python train.py --norm_place="pre" --positions="rope" --parallel_block=false --init_std_o=0.0 --init_std_down=0.0 --learning_rate=0.000743 --beta2=0.99 --schedule="wsd" --decay_shape="linear" --max_seq_len=512 --train_tokens=762400000
MLP neurons of a small language model. Each row is named by its layer, matrix (gate and up: input weights) and neuron, and shows model dimensions 48-143. Each number is 200 + 30 x the weight over its row's rms, rounded and kept within 0 to 999. A neuron's up and down rows have the sign that makes its largest values positive.
After each neuron's rows, "fires after" lists the tokens most often just before its 100 highest values on Wikipedia text that the model never trained on.

L5.gate604,167,188,166,194,134,256,171,177,208,230,240,204,189,224,146,209,199,211,166,175,209,253,179,100,159,260,177,177,157,210,180,252,204,219,162,174,213,228,202,199,198,206,149,171,248,156,245,193,157,182,168,146,179,264,141,214,153,153,146,190,206,218,196,199,184,214,189,184,181,165,226,175,209,202,255,202,206,169,160,192,235,228,224,226,217,154,194,202,233,215,239,200,266,187,233,195
L5.up604,159,238,215,241,236,234,181,197,254,179,189,204,259,195,251,152,233,206,179,107,221,257,182,233,180,215,159,201,140,216,203,163,178,192,154,200,166,163,240,210,203,150,201,188,184,205,221,256,188,159,208,200,219,254,201,167,214,158,174,192,206,203,207,165,188,221,183,168,186,215,247,164,190,227,201,197,249,221,173,224,175,205,218,187,198,152,282,187,229,154,242,190,170,202,210,178
fires after: " |", " medal", ")"

L5.gate1066,170,250,207,212,198,220,193,228,196,251,192,212,177,200,223,209,221,228,239,229,201,230,196,164,204,188,251,174,197,219,181,201,193,201,184,185,191,212,228,167,169,195,247,201,209,218,206,177,246,195,189,228,203,215,248,212,206,192,254,205,239,204,210,281,237,286,227,178,205,146,192,182,179,173,195,196,193,216,262,236,177,158,237,210,207,158,194,139,165,247,165,195,173,175,216,260
L5.up1066,192,171,222,192,208,208,199,145,198,189,250,227,203,231,174,161,160,205,184,212,148,218,182,190,219,191,218,159,180,217,196,222,203,187,188,203,171,155,225,169,196,215,164,181,144,183,230,250,197,176,193,232,209,175,238,213,189,237,226,226,208,226,208,191,186,226,221,205,197,218,191,203,195,163,182,183,221,176,139,165,156,250,160,202,242,194,213,252,195,168,181,193,186,199,193,215
fires after: " of", " in", " Par"

L5.gate866,188,184,187,208,219,192,208,143,176,247,235,182,233,211,168,205,250,156,264,223,192,178,219,190,236,237,195,247,152,154,234,178,230,197,166,197,214,178,239,192,238,126,231,233,165,204,183,213,164,246,214,193,187,207,207,142,209,196,180,207,193,187,222,194,201,133,224,199,220,153,177,158,226,229,154,212,151,222,205,237,211,225,205,180,168,175,190,185,191,204,251,213,183,244,203,196
L5.up866,227,247,208,201,155,176,237,227,155,200,205,194,193,211,253,187,205,179,183,175,223,189,215,209,174,160,216,169,244,227,200,162,259,162,236,169,211,269,209,207,154,164,206,202,210,167,178,217,189,220,194,220,203,190,169,154,118,228,191,199,207,228,236,215,231,208,221,249,223,203,224,233,208,205,192,223,182,210,181,227,192,239,200,188,187,219,247,170,231,166,166,290,220,267,152,186
fires after: " the", " The", " United", "S"

L3.gate390,213,166,172,240,219,228,165,243,257,247,273,217,245,239,190,197,214,237,169,193,205,240,224,153,174,199,209,226,166,271,184,191,224,157,194,236,244,173,174,225,219,230,192,261,257,222,238,141,202,200,242,209,231,205,231,163,272,207,190,200,185,218,179,177,161,176,180,216,213,195,202,180,176,171,162,210,182,183,147,231,231,220,213,269,155,140,206,170,174,226,234,205,247,209,162,202
L3.up390,259,198,200,210,197,158,194,239,193,205,181,208,148,258,165,170,211,191,189,164,217,180,176,219,190,268,203,217,163,205,247,170,191,185,249,208,210,193,226,202,192,206,169,207,211,214,179,162,198,213,235,221,206,172,156,218,224,196,240,192,212,117,190,244,142,194,209,228,192,232,161,200,211,164,181,185,204,145,207,199,231,171,206,217,189,158,223,197,151,204,234,184,232,181,231,201
fires after: " |", ".", "\n", ",", " to"

L5.gate1330,232,219,166,230,232,248,205,175,206,158,233,168,188,215,151,148,231,234,200,153,231,217,133,111,174,216,199,153,236,181,235,289,185,202,223,170,208,179,202,188,216,200,164,213,166,233,267,162,197,203,199,242,201,228,161,258,187,193,257,204,182,228,188,154,212,198,172,218,177,140,239,208,293,223,229,221,226,222,262,192,210,217,183,209,204,190,217,180,223,199,184,201,174,208,212,224
L5.up1330,200,226,222,192,189,214,212,180,199,178,209,205,196,194,221,183,198,235,208,235,221,225,165,152,203,234,229,225,261,200,176,244,222,249,185,201,164,261,201,207,180,135,202,154,161,192,177,197,220,200,229,213,224,243,175,210,190,154,236,228,196,190,241,202,231,238,201,201,172,200,209,193,228,166,163,186,202,179,212,240,229,190,151,229,205,129,167,246,167,214,195,191,207,208,182,176
fires after: "\n", "=", " www"

L5.gate836,172,225,183,196,180,205,218,217,234,153,181,197,151,162,205,151,174,214,237,229,200,241,148,198,149,238,194,211,186,187,214,176,192,244,152,241,206,232,140,187,194,170,217,239,211,268,208,197,235,198,175,224,185,276,183,198,187,163,243,154,170,168,211,142,205,279,155,187,187,165,239,175,232,165,198,164,260,170,222,213,268,196,176,193,217,171,182,209,190,190,193,244,172,205,210,207
L5.up836,162,210,230,216,211,256,244,173,184,177,241,214,192,202,152,230,203,221,192,192,185,221,209,177,201,167,164,250,216,190,210,230,196,170,218,220,219,166,205,181,178,195,257,245,203,148,116,253,210,192,207,212,196,210,195,191,218,173,199,226,171,257,176,199,203,151,145,189,167,205,236,162,191,203,199,195,205,223,196,201,192,199,163,232,173,182,225,234,254,145,239,169,198,234,227,166
fires after: " his", " her", " Norwegian", " His", "\n"

L3.gate787,230,189,136,258,214,206,193,195,186,201,238,173,244,266,201,174,189,168,201,252,212,225,226,161,183,235,189,195,187,168,195,184,131,170,248,226,156,242,200,163,213,239,211,196,162,191,219,174,174,206,148,160,172,175,218,193,211,181,194,161,204,146,229,185,147,181,207,206,180,175,181,240,186,213,225,180,185,251,158,180,274,194,146,204,183,183,193,227,243,162,208,180,269,199,163,202
L3.up787,154,160,188,176,179,214,185,215,210,226,215,184,238,173,184,200,233,197,163,202,231,208,243,185,147,204,199,201,216,219,194,230,222,181,146,194,136,170,219,166,198,223,187,187,163,163,169,231,225,215,210,194,157,193,191,202,195,219,193,204,177,184,227,160,229,244,163,212,231,154,177,210,249,165,180,240,218,154,216,195,212,276,197,215,214,175,242,201,224,217,175,166,225,207,164,210
fires after: " |", "|", " House", "\n"

L5.gate223,211,253,232,233,181,212,171,201,243,217,234,188,239,244,205,161,192,169,224,214,141,216,217,188,173,194,165,196,249,153,206,256,187,189,144,91,206,170,152,184,179,226,176,189,198,228,278,212,206,199,238,187,226,230,203,200,149,214,180,254,173,176,224,152,171,202,183,137,232,152,205,154,171,191,179,260,245,192,207,164,233,184,186,167,190,169,260,157,198,207,237,190,182,208,269,221
L5.up223,179,169,183,192,170,223,167,164,192,171,197,189,203,201,167,183,221,205,205,153,224,185,172,205,189,207,182,187,176,197,206,171,270,205,193,188,130,220,155,194,199,193,207,194,187,237,176,195,167,198,170,181,189,174,212,174,181,171,210,174,184,182,195,214,197,155,188,174,184,201,206,217,193,194,147,231,230,171,169,209,289,236,221,207,243,217,210,181,243,182,202,155,204,205,273,168
fires after: " ", " |", " ("

L3.gate693,184,174,235,191,202,225,207,199,207,175,201,204,239,170,117,173,239,197,189,230,213,197,178,192,185,241,182,167,226,257,223,220,170,211,205,227,223,161,223,203,236,157,182,218,227,207,141,220,225,206,194,215,185,130,220,243,182,160,188,235,159,228,188,249,186,190,209,170,202,149,257,201,191,170,205,214,225,211,225,179,227,213,217,222,197,174,166,212,212,233,186,173,205,180,178,169
L3.up693,185,268,193,215,211,139,237,249,208,219,232,199,175,190,243,176,238,260,191,204,199,216,217,195,220,236,148,213,220,198,216,193,212,171,138,215,190,202,208,193,166,185,154,145,245,218,213,198,214,157,248,247,202,207,220,191,131,199,221,246,188,219,194,171,245,169,213,196,169,199,142,220,197,208,194,204,171,194,262,243,167,200,152,151,207,152,180,183,206,185,217,280,173,142,204,194
fires after: " |", "|", " members", " (", ":"

L5.gate1091,206,163,224,219,147,207,179,213,187,215,214,187,209,234,226,197,206,216,182,189,207,201,225,169,139,235,171,199,200,182,151,195,191,228,159,158,224,217,159,151,242,264,163,207,232,213,174,203,223,211,223,198,210,211,182,219,186,190,204,204,193,218,220,170,239,187,253,211,229,228,221,180,258,254,211,194,211,213,245,204,165,201,224,240,186,198,212,189,220,198,178,164,174,204,197,200
L5.up1091,276,218,216,152,172,214,134,176,235,172,209,270,225,225,177,180,207,283,195,188,183,205,192,202,209,211,241,200,239,173,186,215,181,182,216,162,203,183,193,202,188,191,155,169,154,218,196,219,211,189,234,178,271,247,235,189,157,152,197,227,208,158,163,215,183,263,217,212,206,136,209,220,252,223,255,182,156,211,190,189,174,222,190,221,208,215,207,163,200,144,195,200,184,156,182,198
fires after: " medal", " 2", " 1", " Gold", "\\", " |"

L3.gate1190,203,246,174,219,213,187,191,216,251,176,192,182,228,182,199,145,168,191,222,206,251,247,192,177,196,181,133,184,229,182,195,210,196,191,172,183,147,182,198,215,218,196,202,196,214,284,240,210,198,226,194,242,238,165,223,193,222,157,204,194,214,173,256,191,184,222,197,227,196,182,199,175,214,173,203,200,239,185,185,163,187,191,217,227,219,149,217,200,213,188,230,241,179,158,185,221
L3.up1190,202,187,204,166,200,292,161,192,237,230,219,236,235,197,154,180,209,261,186,239,198,212,202,158,266,212,187,184,209,140,226,178,205,187,172,158,172,173,194,191,272,230,153,216,203,187,214,200,217,191,252,225,204,141,256,246,166,187,196,266,226,170,219,182,232,196,193,196,175,183,206,197,192,176,236,205,225,230,194,192,264,192,169,174,203,208,183,245,209,204,156,199,160,226,227,190
fires after: "\n", "|", " (", " -", " Earl"

L3.gate498,173,241,235,250,233,175,185,196,237,226,175,253,204,218,187,172,179,237,257,136,179,270,227,159,247,209,186,185,183,197,209,221,175,178,212,215,239,213,244,169,214,238,197,177,165,249,237,210,208,224,249,224,216,176,267,216,204,169,228,206,190,228,163,196,201,197,146,182,181,196,212,195,154,190,218,236,226,204,167,173,194,180,218,175,200,169,198,209,157,215,187,191,194,241,208,176
L3.up498,205,215,168,224,201,166,240,208,195,254,219,191,212,179,221,220,238,197,196,143,214,214,238,189,213,206,188,166,191,228,180,202,188,164,207,174,187,163,238,218,129,205,264,205,212,248,224,212,166,252,211,227,207,225,162,208,189,163,193,179,240,213,198,216,164,220,158,171,151,220,187,219,171,178,262,190,177,197,155,228,204,137,223,231,166,189,158,185,185,243,191,167,169,181,228,248
fires after: " in", " of", " to", ",", "museum", " the"

L3.gate506,195,248,228,192,226,211,198,175,212,220,167,139,185,233,140,150,153,229,198,192,180,231,174,232,150,226,150,200,173,195,194,227,232,175,216,177,191,218,210,217,207,163,166,156,176,230,172,148,170,217,242,215,188,206,189,180,201,177,223,217,168,140,187,213,195,227,196,206,228,207,207,152,243,185,192,168,159,173,181,192,206,195,184,167,220,162,228,135,173,184,204,208,116,266,237,179
L3.up506,235,255,202,182,207,201,222,173,215,202,185,175,190,226,193,134,129,215,207,189,179,163,169,180,187,257,203,185,161,174,204,203,234,140,209,227,220,197,210,193,248,198,150,192,177,187,250,195,118,223,168,212,208,158,186,224,157,210,175,184,229,159,182,207,189,178,145,186,197,279,164,197,188,175,216,259,218,216,216,194,165,197,191,254,186,165,192,184,154,243,235,188,146,226,234,187
fires after: " New", ",", " in", " the", " |"

L3.gate1162,216,233,207,238,204,209,169,223,208,220,196,206,130,147,213,204,183,195,178,205,172,273,175,203,225,201,183,252,241,193,203,246,225,223,198,159,163,195,219,229,177,196,225,184,166,228,199,158,215,258,190,209,203,177,212,250,200,186,154,229,158,197,222,174,212,188,201,141,239,190,198,169,225,215,231,223,222,176,277,221,198,192,250,200,203,180,260,123,186,242,191,252,167,277,234,225
L3.up1162,222,215,196,122,225,216,244,228,245,175,268,191,190,183,204,196,176,215,259,177,203,259,173,198,215,240,171,174,210,178,209,159,167,139,162,174,201,231,230,205,222,187,196,244,160,239,260,212,154,249,230,214,253,199,167,195,187,187,209,199,216,178,220,223,168,239,180,232,162,229,206,177,198,211,209,227,210,176,208,152,197,145,216,182,233,177,223,208,193,195,222,214,188,146,194,204
fires after: " New", " in", ",", " to", " of"

L3.gate669,179,191,214,250,196,195,228,246,237,178,209,253,206,228,206,197,208,224,203,142,209,208,193,143,215,201,149,211,227,222,145,212,220,186,201,219,173,196,189,238,227,232,233,159,190,178,182,201,216,113,246,232,239,185,186,268,192,189,205,205,164,191,215,197,223,227,205,218,205,192,230,151,186,216,200,278,190,266,165,175,196,190,157,264,193,161,172,277,250,213,166,233,245,214,129,202
L3.up669,222,169,186,240,227,263,228,131,237,171,174,284,184,150,219,234,183,216,188,199,181,207,212,200,181,132,211,213,212,182,194,187,211,230,151,245,201,191,212,238,169,176,216,211,175,202,195,207,232,238,224,252,133,255,168,200,197,186,212,251,164,281,242,205,227,205,218,201,178,181,231,171,181,223,217,204,229,186,169,169,221,141,196,194,160,233,222,192,174,162,198,208,189,181,248,224
fires after: "-", ":", "|", " Upload", " |"